Weights of a small GPT-style language model, trained from scratch on English Wikipedia.
Size: width 256, 8 heads of 64, MLP 1024 GELU, vocabulary 3913, 17.8M parameters.
MLP neurons of a small language model. Each row is named by its layer, matrix (up: input weights; down: output weights) and neuron, and shows model dimensions 32-159. Each number is 200 + 20 x the weight over its row's rms, rounded and kept within 0 to 999.
Before each neuron's rows, "fires on" lists the tokens most often at its 100 highest values on Wikipedia text that the model never trained on.

fires on: "'", "m", " mm", "3", "s"
L7.up493,136,171,187,207,205,193,222,197,155,203,220,232,213,226,225,227,215,241,169,202,205,211,195,215,193,206,227,199,217,183,213,187,232,182,200,225,203,180,200,159,226,197,206,176,211,218,202,185,230,143,208,203,170,211,221,232,202,205,208,188,226,215,207,204,201,202,185,165,199,185,208,195,202,216,193,206,215,220,178,197,200,212,189,214,213,210,180,205,234,221,212,193,182,187,202,210,180,212,180,221,197,226,196,173,201,176,208,187,213,183,183,236,225,171,214,223,198,235,201,229,197,174,199,197,195,201,166,186
L7.down493,213,209,183,228,189,174,209,199,243,177,218,182,175,216,210,204,199,181,208,186,187,208,214,187,209,169,198,182,207,184,220,197,175,211,196,195,183,207,210,200,185,217,213,186,185,177,218,197,229,203,213,156,193,179,221,189,230,196,230,203,217,215,190,184,205,198,192,196,194,176,213,191,207,223,170,199,220,169,145,159,163,214,201,183,204,203,180,221,195,168,192,240,180,240,155,204,225,195,149,182,195,195,176,204,194,190,215,190,222,221,212,179,218,181,178,203,177,208,206,212,196,172,173,219,185,208,234,205

fires on: " s", "s", "ist", "ard", "ic", "ig"
L8.up556,213,206,199,218,170,211,191,177,243,204,204,203,228,179,199,185,208,162,179,173,142,197,202,196,167,186,189,218,228,234,225,177,207,188,227,213,197,170,172,238,194,200,175,185,210,186,218,200,209,208,212,226,202,200,204,208,183,196,189,183,175,172,204,220,190,175,163,209,175,200,176,200,184,222,258,227,168,217,195,198,189,193,195,178,195,240,170,219,248,219,208,204,229,159,204,196,231,221,190,201,232,217,222,192,201,202,208,197,221,186,186,235,162,206,200,207,191,205,214,229,229,228,201,209,208,183,216,207
L8.down556,198,184,194,188,193,194,222,156,197,213,218,188,185,232,216,189,192,228,226,187,223,217,208,222,240,214,156,173,201,223,192,196,164,201,209,208,203,200,240,172,232,174,216,181,209,162,171,183,228,190,202,230,189,232,185,212,207,197,189,189,206,185,192,189,179,185,205,166,203,194,219,247,185,200,178,212,212,193,215,213,209,211,206,195,204,196,211,224,207,194,220,192,210,194,215,224,209,189,219,204,169,223,191,201,165,193,196,228,179,202,191,173,195,228,192,182,193,225,186,186,185,192,206,208,252,218,223,203

fires on: " \"", " (", "c", " \\", " c", " C"
L10.up120,192,205,234,186,179,188,156,168,239,208,216,196,193,184,183,232,178,209,185,202,231,197,184,226,202,193,189,196,215,193,175,188,192,177,194,181,224,194,183,239,208,222,232,182,214,206,247,198,202,165,248,207,199,214,177,208,228,213,190,192,217,210,168,215,171,188,166,202,225,171,213,170,202,240,214,168,189,205,219,193,183,165,190,195,230,210,203,214,188,225,180,214,194,179,234,193,221,211,216,189,195,210,210,177,187,219,182,231,229,179,234,184,194,192,196,198,202,161,194,183,166,211,219,202,191,157,200,175
L10.down120,210,226,205,221,175,209,204,188,229,161,189,174,246,183,189,219,171,191,220,220,245,203,171,197,199,220,197,198,193,155,215,180,231,214,201,187,217,233,207,211,208,182,178,227,189,199,179,209,198,229,187,194,201,211,197,189,204,216,170,188,199,194,196,231,186,173,178,196,209,195,210,229,167,246,215,195,172,224,182,193,200,197,235,183,177,223,218,181,242,174,220,209,197,159,176,218,217,182,187,211,155,215,208,198,178,179,217,182,189,216,194,194,195,151,197,195,208,214,186,209,190,232,200,217,217,172,201,190

fires on: "ro", "-", "or", "y", "r", " pr"
L3.up827,194,215,222,219,216,191,174,202,204,200,198,203,198,152,207,185,205,149,229,212,198,174,219,156,206,185,189,175,212,181,218,198,209,172,233,222,196,212,198,223,186,176,182,194,192,215,233,206,199,205,230,226,182,209,178,204,236,230,194,228,196,158,188,212,216,211,190,236,209,200,177,209,183,222,201,231,231,175,163,199,167,185,171,187,191,162,180,207,184,188,210,224,182,200,155,198,193,209,209,191,191,194,210,183,181,200,142,164,212,212,193,180,200,209,209,215,215,204,224,215,199,174,233,206,221,186,235,212
L3.down827,204,206,211,247,236,193,222,192,183,204,173,195,233,175,173,197,232,160,230,258,225,201,195,173,201,172,202,168,204,185,192,181,220,216,194,204,184,200,199,241,205,208,198,213,208,174,187,196,217,212,204,181,187,187,183,221,209,181,218,186,220,208,192,185,198,208,183,184,192,231,162,211,200,195,194,207,196,210,132,195,231,183,200,202,191,181,194,193,186,189,198,189,200,197,190,201,184,190,207,185,192,198,210,186,176,170,180,205,207,234,219,171,188,205,193,209,191,187,240,172,207,215,218,194,242,237,197,203

fires on: " part", "s", "or", "ction", " members", " organ"
L3.up82,191,212,187,209,209,195,218,203,209,196,200,195,199,194,227,199,222,198,217,191,178,199,176,159,215,197,160,219,231,204,219,209,225,198,203,220,217,206,210,252,161,173,183,217,181,224,176,238,198,147,208,205,214,213,190,197,213,210,174,172,185,197,185,181,203,200,210,179,194,183,218,214,181,196,245,179,181,210,229,210,182,194,218,225,156,229,219,175,192,178,190,208,207,187,161,255,192,212,188,225,212,197,233,157,170,206,209,178,205,223,228,189,172,175,171,216,223,198,209,182,193,212,227,214,234,219,196,217
L3.down82,200,209,201,230,219,211,223,181,218,180,198,175,161,184,207,182,190,204,218,230,223,168,186,207,222,206,184,195,174,223,156,190,155,172,192,189,165,201,196,202,231,208,207,224,191,156,192,236,164,197,232,166,211,192,230,196,182,224,185,189,180,211,208,218,188,216,188,167,210,172,207,212,210,174,184,237,182,185,177,242,220,163,207,209,192,189,213,222,182,212,153,203,231,198,185,207,188,197,204,173,165,205,194,180,154,208,212,173,205,207,174,193,192,188,166,213,202,195,187,210,190,218,203,195,196,231,205,197

fires on: " he", " He", " the", "s", "'"
L8.up228,195,185,198,213,179,206,194,157,191,157,230,208,185,212,207,208,208,186,222,202,176,198,198,223,198,218,197,196,178,230,183,200,199,160,201,254,202,213,204,212,204,198,214,192,209,193,183,173,234,184,213,185,204,215,210,236,248,191,179,198,217,198,210,178,192,211,209,159,190,183,201,181,254,200,200,213,232,208,196,185,252,224,225,176,172,214,179,167,216,198,206,215,155,206,192,227,232,204,185,177,197,199,205,180,225,238,215,206,208,205,160,214,229,170,242,235,210,198,193,237,200,204,210,219,179,205,188,212
L8.down228,197,192,194,231,205,178,181,201,187,185,188,196,193,209,166,208,205,206,225,175,189,238,178,203,184,224,207,210,189,191,187,203,176,203,179,171,156,218,198,190,203,209,208,223,210,230,222,219,202,193,206,195,192,181,203,156,199,195,208,163,209,197,179,194,181,205,220,182,185,205,227,208,166,214,170,257,190,171,193,215,174,195,211,234,188,198,184,175,220,177,192,197,201,198,201,187,223,182,208,158,221,171,229,205,233,197,169,183,204,185,231,200,158,183,177,188,247,208,195,220,199,191,213,208,209,189,209,215

fires on: "-", "i", "h", "o", "b", "ocrat"
L7.up75,223,210,213,211,206,215,182,219,180,208,196,231,199,221,188,215,220,185,197,211,201,199,203,193,197,201,228,178,205,209,219,181,219,180,222,209,175,212,209,184,218,198,218,211,181,200,212,214,200,248,186,209,194,176,208,232,200,165,211,202,182,221,203,205,214,186,192,206,195,227,159,208,196,211,224,199,212,198,233,208,162,236,188,208,199,191,184,207,243,210,210,202,210,205,220,222,200,197,164,202,208,252,177,194,219,138,210,193,200,200,158,181,159,196,215,188,146,192,214,178,199,183,219,201,194,193,226,160
L7.down75,223,202,237,209,278,205,211,201,207,180,196,205,180,214,204,216,218,205,173,202,201,217,227,190,171,201,227,213,167,213,183,190,216,213,199,188,234,195,198,199,183,203,183,195,193,179,208,198,175,195,181,170,232,238,171,199,194,189,202,204,199,203,212,196,251,212,207,203,215,187,224,214,196,191,178,189,177,184,213,201,212,199,194,248,193,218,194,213,198,204,196,206,174,182,174,184,233,168,160,207,208,209,194,206,207,223,169,192,197,196,209,187,211,223,202,206,190,183,155,202,196,236,197,170,215,224,217,177

fires on: "i", "s", " system", "'", "amp", "h"
L9.up325,231,175,170,197,213,193,249,208,251,207,200,232,197,234,193,200,222,190,194,174,205,211,200,208,185,175,200,169,200,173,207,196,216,227,238,222,171,199,206,197,210,197,227,200,198,201,206,216,184,239,206,230,201,193,201,219,199,179,197,208,212,176,155,186,190,207,191,245,217,196,167,213,158,194,200,202,210,203,198,199,199,174,168,200,182,230,200,207,202,194,218,183,205,195,244,247,216,218,218,192,184,217,164,192,212,202,192,169,211,212,212,202,201,179,181,178,212,215,223,200,207,184,212,181,198,161,200,184
L9.down325,227,209,235,185,213,181,217,193,221,213,187,197,218,200,186,190,205,183,218,207,178,177,221,199,198,182,202,203,179,197,200,187,231,194,227,223,229,191,226,213,190,198,210,228,212,231,203,193,163,223,142,195,192,231,197,167,211,200,210,207,141,182,196,197,201,206,189,214,217,230,221,189,192,191,194,198,200,176,208,212,180,190,221,208,190,200,200,221,192,175,176,212,184,201,154,204,165,180,159,195,219,210,160,215,182,187,192,187,212,190,199,202,198,238,203,196,196,198,216,192,200,158,227,191,214,183,173,190

fires on: "I", "ir", "l", "e", "in", "k"
L5.up133,214,173,187,179,184,190,209,189,147,176,193,218,208,214,215,199,208,208,206,201,233,220,192,233,225,189,207,207,185,190,191,211,196,181,200,186,217,170,203,207,189,233,213,125,199,226,191,191,176,189,219,209,232,207,185,218,182,188,185,201,172,188,204,217,192,205,192,202,168,183,213,167,236,213,169,147,203,186,200,167,187,207,189,236,185,181,193,193,188,218,233,209,199,185,168,239,206,180,221,199,175,167,163,222,175,212,232,190,197,203,169,192,219,209,193,173,241,212,150,188,200,200,210,224,243,219,205,220
L5.down133,187,218,207,198,210,194,208,225,227,202,156,224,200,193,206,183,166,202,211,203,207,185,174,209,203,191,203,203,228,177,220,205,180,222,253,191,171,199,221,183,168,205,191,209,216,185,208,187,204,204,194,202,221,237,183,192,205,210,239,198,202,208,214,205,178,191,195,216,173,239,219,194,221,198,235,251,210,175,228,194,214,212,210,204,197,216,205,216,174,223,186,205,195,181,191,219,213,217,183,218,175,190,238,208,173,175,207,178,200,207,190,208,229,261,153,205,161,193,204,187,208,207,242,223,158,218,214,202

fires on: " on", " round", "r", " pr", "ol", "at"
L8.up752,181,181,231,178,193,181,213,238,192,201,214,184,222,199,195,235,207,195,196,224,234,190,218,157,189,188,215,205,163,193,216,184,222,199,229,188,194,229,206,203,199,175,211,204,192,184,222,211,165,185,209,213,224,238,225,213,204,225,173,235,202,158,178,189,209,200,205,208,209,222,168,217,166,227,227,206,215,205,210,192,198,161,205,225,183,168,221,199,235,199,212,204,198,193,165,198,182,206,205,199,224,197,206,196,163,152,175,185,259,195,190,222,173,201,180,180,181,211,210,176,192,186,201,198,203,198,174,211
L8.down752,214,183,237,243,208,213,166,201,207,189,236,166,200,170,224,225,184,211,189,186,193,204,196,235,241,227,204,205,195,207,202,189,190,192,185,177,192,153,179,237,198,208,205,234,185,164,169,192,194,219,209,217,235,190,193,194,223,211,214,216,235,203,203,196,182,197,223,171,212,218,160,190,211,189,168,193,183,190,200,222,214,178,216,237,186,188,158,171,188,209,221,175,197,230,206,174,197,173,201,219,191,208,213,158,214,201,226,183,179,197,159,208,222,191,203,210,207,178,231,172,238,235,197,176,226,224,190,183

fires on: " W", " w", "W"
L10.up118,209,200,152,187,188,220,198,203,212,176,210,158,223,192,206,204,201,188,210,197,203,179,163,181,185,190,179,194,187,173,228,172,197,218,233,202,158,220,211,180,227,188,254,183,194,223,224,194,207,196,196,230,168,213,152,192,230,194,218,205,213,195,167,193,200,181,170,205,186,171,234,208,239,229,188,203,214,179,223,200,206,204,208,197,198,212,203,171,219,233,161,173,219,217,173,223,236,206,208,219,236,153,206,190,200,230,208,207,186,226,212,183,209,243,221,214,215,221,190,206,221,187,216,192,212,202,216,150
L10.down118,218,208,211,177,191,228,198,182,212,210,216,206,190,176,154,193,220,176,189,235,208,190,243,175,176,231,204,197,195,203,207,206,176,191,202,233,199,192,181,246,183,178,195,195,193,222,188,189,183,193,209,218,206,187,190,183,177,202,207,203,253,191,195,210,186,213,186,181,193,218,221,200,179,197,166,186,234,165,190,193,222,189,196,201,208,237,233,195,209,187,220,219,203,198,198,213,224,221,157,176,195,215,182,193,212,197,198,167,177,195,234,191,190,189,176,176,199,207,237,169,215,165,185,196,177,210,211,201

fires on: "ant", "ow", "ing", "ap", "op", "um"
L5.up110,197,192,202,220,187,156,222,176,208,203,227,208,156,213,217,216,194,217,213,185,206,235,249,197,211,241,183,217,187,188,192,197,228,205,194,180,192,179,212,180,176,208,224,185,163,191,207,202,198,246,194,188,206,192,232,216,214,208,201,173,208,180,182,233,188,221,206,191,191,175,216,172,200,205,203,187,235,153,217,213,192,201,178,227,170,216,190,177,183,196,154,205,219,189,192,248,225,212,202,190,192,188,192,197,198,211,205,211,228,200,182,245,200,201,204,187,203,201,181,171,192,234,230,218,186,163,202,186
L5.down110,196,181,225,194,221,230,186,214,221,148,186,225,212,192,174,229,196,202,194,202,191,209,194,210,204,196,215,202,267,178,177,215,220,214,207,239,208,196,214,209,210,178,193,209,221,201,203,192,209,195,191,204,188,203,175,192,193,214,151,224,211,208,218,163,240,167,189,175,200,203,212,223,216,209,215,201,182,211,189,225,179,215,203,216,207,227,190,199,163,220,210,190,181,172,192,236,210,196,185,214,199,202,176,233,188,207,189,211,220,219,170,203,176,251,221,191,182,198,238,225,196,155,176,157,198,189,184,188

fires on: "ir", "ol", "r", "l", "0", "ar"
L5.up501,228,189,200,189,189,226,171,197,212,184,203,174,203,137,182,250,202,185,225,210,220,240,196,201,194,193,164,237,186,177,212,214,216,218,221,206,188,195,199,198,203,228,218,210,180,193,211,165,205,195,208,234,237,212,201,158,205,197,197,236,202,217,224,204,192,201,210,184,204,207,231,140,192,216,172,216,187,213,207,154,201,188,205,214,234,207,175,190,204,248,183,203,197,183,205,189,150,180,215,212,189,188,196,208,227,203,202,164,205,212,212,213,211,187,199,187,196,253,227,221,221,198,232,220,202,230,175,202
L5.down501,191,206,211,179,183,253,208,185,213,196,166,205,203,181,218,147,176,194,209,181,166,214,210,197,202,201,183,197,194,182,190,176,205,222,210,200,182,157,198,191,228,224,224,206,234,213,236,185,204,184,192,195,221,206,202,214,174,198,173,184,249,181,185,241,200,207,199,208,176,201,197,193,210,238,257,234,233,172,201,177,204,195,198,210,173,203,213,219,173,194,155,205,167,187,192,207,199,188,196,221,196,200,206,182,212,233,217,209,215,178,218,240,212,238,201,210,174,205,176,202,262,207,188,177,199,196,221,182

fires on: " w", "W", "w", " W"
L7.up809,226,181,234,198,164,239,179,209,206,222,220,176,219,209,204,184,197,166,209,240,199,196,199,216,180,228,199,198,189,197,189,186,230,189,216,158,211,184,203,200,220,189,211,212,173,232,189,158,191,208,203,219,186,165,223,214,183,232,216,222,215,214,192,201,194,169,174,184,202,199,180,202,204,170,195,211,201,183,217,191,219,188,240,174,185,184,231,178,210,197,221,167,247,204,200,207,213,214,219,216,218,198,212,202,170,216,178,211,217,207,219,189,191,226,192,210,212,198,185,193,194,184,200,251,177,140,204,154
L7.down809,197,204,185,183,191,243,224,205,176,212,222,159,211,211,227,171,211,209,204,234,192,158,193,199,185,251,190,217,188,199,223,225,225,157,197,197,202,197,207,212,179,194,219,202,202,220,205,190,189,190,229,207,201,198,232,213,207,180,213,202,212,173,221,209,198,212,188,161,225,176,203,177,228,197,218,166,208,172,191,210,213,153,179,196,199,196,204,152,200,208,153,170,210,171,209,209,227,236,169,190,210,191,232,172,215,209,180,217,211,209,197,197,212,207,207,198,157,200,217,192,176,224,216,174,201,207,194,199

fires on: " J", " w", " v", " j", "ox"
L11.up700,159,191,190,195,192,241,182,186,170,217,212,163,196,231,222,193,204,170,207,229,188,183,199,202,164,157,188,205,189,206,224,201,219,229,197,226,202,187,173,202,155,198,218,199,210,197,222,211,206,197,184,219,211,183,222,215,208,174,215,210,207,215,198,204,193,195,211,189,169,195,219,151,201,185,210,205,193,201,221,187,237,156,172,155,204,205,218,186,220,206,208,190,164,234,192,192,252,168,205,198,211,220,181,180,201,177,196,218,198,220,210,202,196,180,180,216,210,184,210,192,181,196,174,179,227,180,214,232
L11.down700,194,198,183,207,209,184,171,201,210,229,257,160,191,194,210,187,215,207,179,201,207,219,205,185,189,203,201,194,203,215,230,169,184,192,154,220,186,225,216,170,224,182,187,199,209,209,181,219,162,234,205,220,219,185,169,220,185,243,202,220,203,217,202,217,164,218,193,203,209,224,233,152,179,204,179,191,193,219,228,203,218,202,158,197,175,196,165,211,215,186,163,174,182,196,226,212,160,189,218,203,184,209,191,165,209,211,170,230,209,191,203,201,198,198,234,160,205,237,190,216,206,198,203,192,196,194,186,185

fires on: "s", " team", "or", "off", " Championship", "ron"
L3.up959,192,198,201,226,208,190,212,168,180,212,166,224,174,232,215,200,240,163,175,167,193,198,170,191,204,203,177,163,192,190,170,242,202,208,187,212,214,214,236,215,193,187,212,236,145,219,179,184,199,189,237,200,184,213,225,240,197,190,208,166,213,215,191,196,240,209,200,196,220,180,186,216,197,176,217,199,187,233,193,228,224,208,203,209,199,186,199,142,183,204,218,196,191,196,224,208,177,156,202,237,205,218,202,188,190,210,215,209,207,205,181,179,211,208,214,161,217,178,218,198,198,173,220,190,214,175,204,217
L3.down959,190,162,193,206,214,225,182,188,190,191,198,195,199,198,220,206,199,250,231,224,206,214,219,202,225,205,170,235,213,201,188,218,215,222,151,209,209,194,183,222,197,207,201,194,234,189,233,184,213,206,186,212,197,192,228,188,217,212,163,176,193,191,196,210,172,198,184,227,195,185,205,216,169,176,178,201,208,182,178,201,203,189,211,250,219,221,217,216,210,189,186,185,180,201,196,167,236,217,168,181,182,168,207,222,192,219,176,180,213,199,202,170,195,198,183,202,206,210,183,210,181,230,192,167,142,217,200,189

fires on: "en", "ale", "am", "ly", "ong"
L3.up735,191,168,211,166,192,190,184,207,168,191,191,190,173,237,205,190,224,211,178,232,193,225,213,244,195,191,216,220,211,212,196,202,191,204,170,186,194,161,216,193,179,206,231,216,166,193,165,231,190,203,228,151,190,211,210,260,234,179,204,192,215,207,224,192,202,171,207,226,180,198,222,190,185,196,233,224,182,139,198,196,189,216,210,199,206,199,247,182,212,189,186,207,158,233,201,231,195,216,167,213,199,207,209,189,191,128,178,195,200,176,221,187,196,217,207,193,220,230,215,218,181,235,184,234,171,185,205,185
L3.down735,202,212,207,195,172,220,197,194,217,160,205,181,195,193,205,199,189,250,249,199,196,145,202,208,195,212,214,205,216,189,196,197,210,201,178,186,216,213,211,187,243,167,181,179,210,221,249,191,199,208,222,198,209,209,183,169,167,236,216,192,208,203,206,197,186,202,170,195,193,195,194,201,196,183,197,250,204,224,222,208,158,204,198,203,158,199,193,209,212,189,193,244,205,200,173,185,213,183,200,154,192,192,178,167,191,248,187,200,200,214,196,230,158,185,198,253,207,212,215,162,187,192,229,192,186,218,220,206

fires on: ",", " and", "ox", " which", " w", "al"
L11.up615,155,199,182,193,191,239,233,197,205,232,217,181,190,186,175,177,199,181,189,251,212,195,177,166,181,189,221,227,190,201,192,218,244,200,196,194,156,205,183,202,175,185,215,210,226,207,198,239,198,210,199,206,193,185,210,212,191,186,210,205,210,207,221,173,179,189,218,213,197,190,228,197,191,221,201,183,180,206,188,220,198,190,202,187,218,170,207,220,201,216,198,198,225,181,185,208,195,209,221,236,240,178,180,225,211,179,214,219,207,198,173,274,152,207,188,205,189,176,223,177,196,203,224,184,192,210,176,220
L11.down615,193,194,205,236,217,205,157,187,200,192,217,222,173,180,155,212,219,231,198,189,197,208,200,202,164,205,162,195,217,146,208,221,203,200,188,223,221,195,227,201,230,210,202,220,178,219,180,220,212,178,215,219,264,210,183,170,191,198,201,200,202,188,220,223,207,174,187,164,194,240,226,181,202,175,203,176,197,203,211,195,207,184,198,186,190,176,193,234,198,186,212,191,217,193,207,197,247,220,192,209,232,203,164,190,221,217,169,201,178,207,189,181,220,181,207,154,205,224,194,179,187,202,214,198,166,195,201,188

fires on: "al", "en", "e", "ite", "le", "up"
L5.up817,210,187,180,197,204,198,180,218,185,186,183,155,208,228,203,181,216,187,165,143,201,212,199,194,175,211,196,216,172,239,206,173,215,202,184,201,215,168,201,205,183,187,188,208,180,158,196,191,175,221,232,212,177,224,196,209,173,215,191,193,222,214,213,190,217,228,205,170,201,201,198,176,205,214,191,199,208,245,190,201,197,214,169,172,196,168,227,205,205,213,216,190,205,213,164,208,194,206,218,172,191,202,178,213,195,168,177,231,222,217,198,223,149,221,211,178,208,211,204,173,208,203,207,215,215,182,192,203
L5.down817,166,186,248,215,211,205,204,198,203,194,181,205,199,193,211,210,227,223,168,185,201,167,245,163,203,178,185,157,221,211,183,211,193,218,205,206,152,246,171,226,199,211,229,208,160,199,155,225,219,182,180,231,201,231,199,179,214,171,215,209,192,194,195,187,198,187,200,210,193,211,197,218,196,195,188,192,198,195,194,202,196,220,190,207,181,185,212,174,197,227,200,194,216,225,204,191,236,212,229,211,214,199,187,225,240,187,226,205,191,194,209,186,228,226,199,207,201,220,215,219,196,218,230,215,184,200,206,198

fires on: " \"", " (", "-", " \\", "\\"
L11.up1010,198,219,206,178,198,199,183,158,185,213,232,190,233,171,194,180,186,213,196,209,215,194,197,179,197,196,235,226,207,194,190,170,188,199,203,213,203,209,221,226,184,202,210,201,216,251,183,181,189,189,208,177,181,198,196,211,227,211,198,178,177,218,188,218,188,185,201,187,236,214,214,196,163,215,216,194,208,206,189,214,191,170,199,241,229,195,220,172,206,207,176,220,245,153,185,204,239,222,214,192,193,190,177,183,179,188,157,236,201,206,243,200,209,207,181,205,209,215,188,153,208,205,211,218,214,193,174,193
L11.down1010,218,202,187,180,218,237,142,199,208,208,196,219,219,187,206,183,192,190,269,204,245,208,191,179,192,161,183,197,241,188,191,201,192,199,187,209,238,186,173,215,209,190,214,192,191,189,226,183,173,187,166,186,196,194,175,198,188,192,193,149,213,179,200,247,173,167,190,205,207,206,220,245,195,184,204,198,175,185,209,182,239,202,179,191,188,204,145,188,189,180,198,196,166,177,187,205,232,230,169,218,199,206,182,209,216,193,183,224,211,220,203,195,214,192,228,196,229,175,184,203,181,228,214,198,229,195,187,168

fires on: "as", " influ", "igh", "ar", "av", "ast"
L3.up130,198,209,209,219,200,199,188,200,214,170,236,189,139,193,212,200,195,198,215,188,195,200,184,217,197,193,191,175,208,174,207,206,186,215,200,179,190,184,185,197,241,219,241,167,198,214,215,222,222,217,212,247,209,222,200,196,227,173,180,195,207,177,225,173,195,196,221,183,200,180,210,191,214,209,218,217,200,191,205,200,193,184,185,212,188,186,202,193,210,239,229,207,195,196,161,166,174,251,190,221,194,200,195,217,225,180,194,196,192,194,233,217,214,256,193,204,235,201,183,191,213,216,216,182,179,166,209,173
L3.down130,233,207,194,199,223,160,205,210,217,206,226,203,164,189,253,201,218,190,184,197,220,217,202,199,197,183,198,217,188,195,179,209,190,166,246,179,200,223,208,197,175,204,204,197,213,259,198,186,210,178,187,224,186,234,195,224,249,226,212,188,208,195,189,161,222,197,183,199,190,225,193,188,196,218,189,205,194,213,203,216,192,185,217,195,203,194,227,194,197,229,200,167,224,201,195,197,180,195,186,171,216,197,197,218,202,170,215,210,204,185,242,221,172,206,227,242,176,160,191,161,235,206,222,207,176,163,215,197

fires on: " t", " B", " T", " b", "ong", "ly"
L9.up465,170,191,227,211,183,246,169,196,193,194,233,172,190,190,203,209,201,168,204,202,236,195,206,218,205,216,192,215,201,220,233,222,164,191,180,190,185,214,180,205,231,192,221,215,225,211,206,200,206,206,242,194,206,166,185,239,199,199,179,180,201,189,214,176,200,181,175,222,192,231,231,201,236,203,210,171,198,166,228,224,213,228,185,212,200,197,205,227,176,200,200,208,210,208,210,179,237,219,183,210,225,194,202,168,182,143,196,215,213,196,245,214,215,225,183,189,218,196,187,179,228,217,186,232,205,178,187,192
L9.down465,185,231,166,202,197,215,206,199,185,181,195,195,182,202,154,166,185,232,217,192,168,229,197,196,188,215,168,211,202,182,208,173,183,186,175,196,190,182,223,180,239,221,207,181,169,227,205,185,215,207,202,212,172,202,225,200,190,198,194,198,194,190,222,160,215,213,203,226,236,224,193,218,218,213,192,204,214,206,191,168,204,194,196,222,223,207,168,205,249,216,167,198,231,214,189,180,208,191,225,185,162,175,168,235,159,208,199,155,193,163,193,173,182,228,188,196,200,205,217,196,186,215,196,190,199,170,228,223

fires on: "ing", "y", "s", "ute", "or"
L3.up197,202,247,162,202,160,163,181,182,205,211,209,207,180,222,229,176,206,214,187,185,196,193,213,185,172,164,196,191,229,235,219,215,227,224,210,187,195,204,200,218,181,190,200,210,198,220,194,169,207,191,245,210,195,188,212,202,200,212,221,216,179,219,175,221,211,208,196,203,183,163,218,201,193,213,203,193,180,198,202,198,190,226,137,190,181,222,207,196,192,204,210,192,195,178,186,220,215,197,194,214,227,210,211,216,197,239,200,199,200,216,191,192,202,196,195,185,220,199,197,213,219,216,227,167,241,231,215,220
L3.down197,213,199,210,211,227,216,207,200,205,171,186,193,190,170,194,197,160,181,206,209,201,207,205,193,234,225,219,216,189,213,207,188,182,196,198,245,200,168,188,185,243,189,190,186,224,197,186,201,267,200,226,187,219,198,182,199,168,211,175,182,201,182,228,196,155,192,196,218,196,190,197,169,216,181,206,204,186,218,190,198,218,203,221,201,222,201,200,214,168,200,212,205,159,215,215,201,193,228,171,199,169,186,178,222,189,209,242,215,178,198,197,222,174,216,207,213,203,204,204,222,174,198,201,190,181,196,186,175

fires on: " \"", " (", " [", " un"
L11.up236,188,191,204,196,220,165,169,182,214,214,191,190,201,182,188,236,185,209,180,233,217,204,201,209,184,194,184,188,244,188,183,207,195,178,219,194,184,215,223,221,192,200,195,172,214,185,189,199,190,207,225,188,146,220,200,186,187,188,182,207,226,183,210,220,194,198,218,176,207,194,200,219,164,220,154,203,196,162,229,218,186,206,197,190,171,209,206,189,224,195,226,228,227,187,199,194,216,231,183,168,207,215,195,213,183,172,200,242,180,178,246,216,239,210,213,202,197,157,204,159,193,212,214,229,215,174,202,178
L11.down236,217,223,185,225,207,226,208,221,198,211,218,192,214,172,182,193,183,158,197,173,237,210,196,196,208,166,159,185,220,199,196,179,177,163,237,190,216,235,190,237,204,185,186,176,201,192,243,206,196,202,192,233,184,216,196,190,186,203,190,191,201,179,193,247,252,194,202,206,187,207,212,193,157,187,241,216,201,190,195,212,186,214,219,195,192,221,180,200,208,159,198,195,197,185,175,233,234,224,157,179,174,243,211,172,191,187,211,201,198,214,199,211,228,174,193,149,208,196,207,204,191,199,187,193,239,185,192,180

fires on: "er", "ate", "al", "ator", "ite", "it"
L7.up774,189,221,206,207,173,189,209,196,216,217,222,192,220,203,224,192,172,207,204,150,214,160,178,174,205,222,201,187,196,220,225,190,209,215,198,181,202,190,194,218,184,208,206,200,170,207,194,212,202,144,219,187,185,202,228,193,198,241,175,192,220,196,225,202,238,212,212,175,199,201,187,192,239,176,175,209,181,220,258,173,178,168,177,214,211,196,196,196,192,229,219,242,202,194,146,213,195,190,217,196,185,196,205,188,198,176,181,216,233,212,185,174,184,204,197,175,204,204,201,179,187,209,192,227,214,218,229,209
L7.down774,206,207,216,213,223,212,203,205,234,229,191,178,194,209,209,202,240,177,188,214,213,169,194,188,192,184,175,201,196,200,210,196,191,192,209,233,200,184,194,230,226,193,193,193,205,174,224,241,194,218,183,185,202,219,214,216,203,179,213,199,239,204,243,208,160,172,188,205,205,197,223,218,198,213,235,172,171,215,204,176,172,237,202,190,227,197,164,199,190,219,155,195,189,193,237,170,193,182,180,195,207,191,243,213,208,186,228,173,179,201,200,190,242,189,203,219,190,178,199,212,206,217,198,196,183,236,140,236